Part of a small language model's weights.
Size: 9 layers, 5 heads of 32 (1 for keys and values), MLP 640 GELU, vocabulary 4905, 3.2M parameters.
Architecture: LayerNorm before each block, rotary positions, no biases in attention or MLP, tied embeddings.
MLP neurons of a small language model. Each row is named by its layer, matrix (up: input weights) and neuron, and shows model dimensions 0-159. Each number is 128 + 24 x the weight over its row's rms, rounded and kept within 0 to 255. Numbers have three digits each.
After each neuron's rows, "fires on" lists the tokens most often at its 100 highest values on Wikipedia text that the model never trained on.

L2.up556:124136131140156116137164194108104103144098114129132150126154097149167103169119139134088110150120134129086151117113109148108129114103120156137117105142154149124121184166099104122108121138127043151130143167135172136164127166117105133116148091148122139110153184114090156148134162167149108094114095101140081121145145136112139143127128153121108126127107152161095090141142124107111117125163130111124125126102123107069181131133133141097112111096136134102133126138139107114145113123182110
fires on: "ent", "ain", "ig", " both", "at", "ly"

L2.up457:156151111144139149113146106142148143158135125136078128119142101135140109130149118135130116113155077121146135110149118107123126160147145146143110159163132113107089085111129097112110123144146152138144097139143115121163140160131169118134141113128136102110139143151140131095066093102148107160089123147114131088132143135058087155116136134162127118154160063096146088163174150154132161077110113133111134112167116098149118113153172110145155122150143113131127123184107129135067109126109122
fires on: "ro", "-b", "b", "\\", "t"

L2.up253:156122117166129108136104146155101097142113128164134122126153126105115139095116121128132094122143140121151114163118120086167080129093084166100136142077116137168119151133145154152142157136113146145120208077150144114163150141126115104151100136116129091139108116175129110125118133060115115116138126118111154089165169151112111146147153180148139156131102108086092114157107094080135130137131107127117147120098134136133142113125142141178171127166115135110137155126098141109146106144112119
fires on: "',", ":", "R", " Country", " Total"

L2.up543:150108163148126106110131106153106130106115136112130117139153106162169117122175098187114105099115150117067144133146099161118166210107150121120111143115116148133157119098113129113140127152112075205117126133069166114119142165116088134149145129100109136119136108138135110137107157144133116171147103123149081133131135120120147115131113143122098151101170131125139130117123131167147142130094100167109087163137106164116134147128129145146150122104165137122149158144134097118119147090100119
fires on: " that", " their", "est", " for", " its", "ian"

L2.up628:116118118118136134132142119151145091129172110121110125084179090130140122137153092174132126119131137118129090104115113138109115117147114168140169169087114105122136140149129141150139122155128139149142181139104133159106142151108119113123144113092134111114040133128102165125123116116111139159128123146115107133122164117131120069140172107085121147179172080163171086141127128112094144119165114071143140147158140100099126090122143118111129144144117104146126146140162111129130095149088110
fires on: " Mc", "rom", "rop", "ug", " Mont", "."

L3.up405:131094082114109114126139129132139137183125138100115134170139113153149145129117141133135134130118140105117161094128113136165143100135178100170171135132148137089092144065057176144125137115134126096120118138146142060139127112111159134119145124119125170171100129160138127104144137141145125140152113084170089151151112118064167113155078134126155129094147123124160116133114121148122131109142125147161154113136102125112138125105126166150117186146140104167111120121125140121147115167140133
fires on: " I", "in", "re", " Le"

L3.up259:145129136136156115125143129116094109161141150120143169135151127116132137151130135129140105148128094117096139089118137186130110159119126131144106114133101109093105152120099091128120130094139187120183151121080111132107108105100112111153136098084109143134160112109171128157146131148148167114173130163116138114115126178116158142140140099151090147143129105176107104086113113150154148111133136147106130179137100094126107121097153182155095137069103136136129156158125124178123101112116093
fires on: " be", "ograph", "enn", "rom", "omet", "ography"

L3.up179:121166079142110154170129151104080092133097146112087172147130138119122095101123111166168132141095124174128106106097108135140102128141159119170154104124134148099106131138144103126118127145155177137085121108139134151106151156109151143148107139138115140134141107161123183113111100102102110148125146127130144163126135129113149139082160156132116114109209128174155097136114109116162076095116135126111110116076120163119108121121100093138148141118112117143171134133164107109121107139119145
fires on: ",", " D", " Arch", " Mag", "D", "t"

L3.up441:083123109139113108173120147172142122163133112139131113132103138097143107101103167154119103121121122153135147144158098146117111155138175140110102100158103151110160127108135178127127097083141130131151139144143149089137094121129148147099113119090116130170109121088110122127168154134073120095133131132125116121148125088104128101114155092139159175120130122120106110133089117122194117121169090133114176109168137155107149130138160167130150155128190144104105139142087128107143108121107155
fires on: ":", "an", "r", "ult", "ast", "."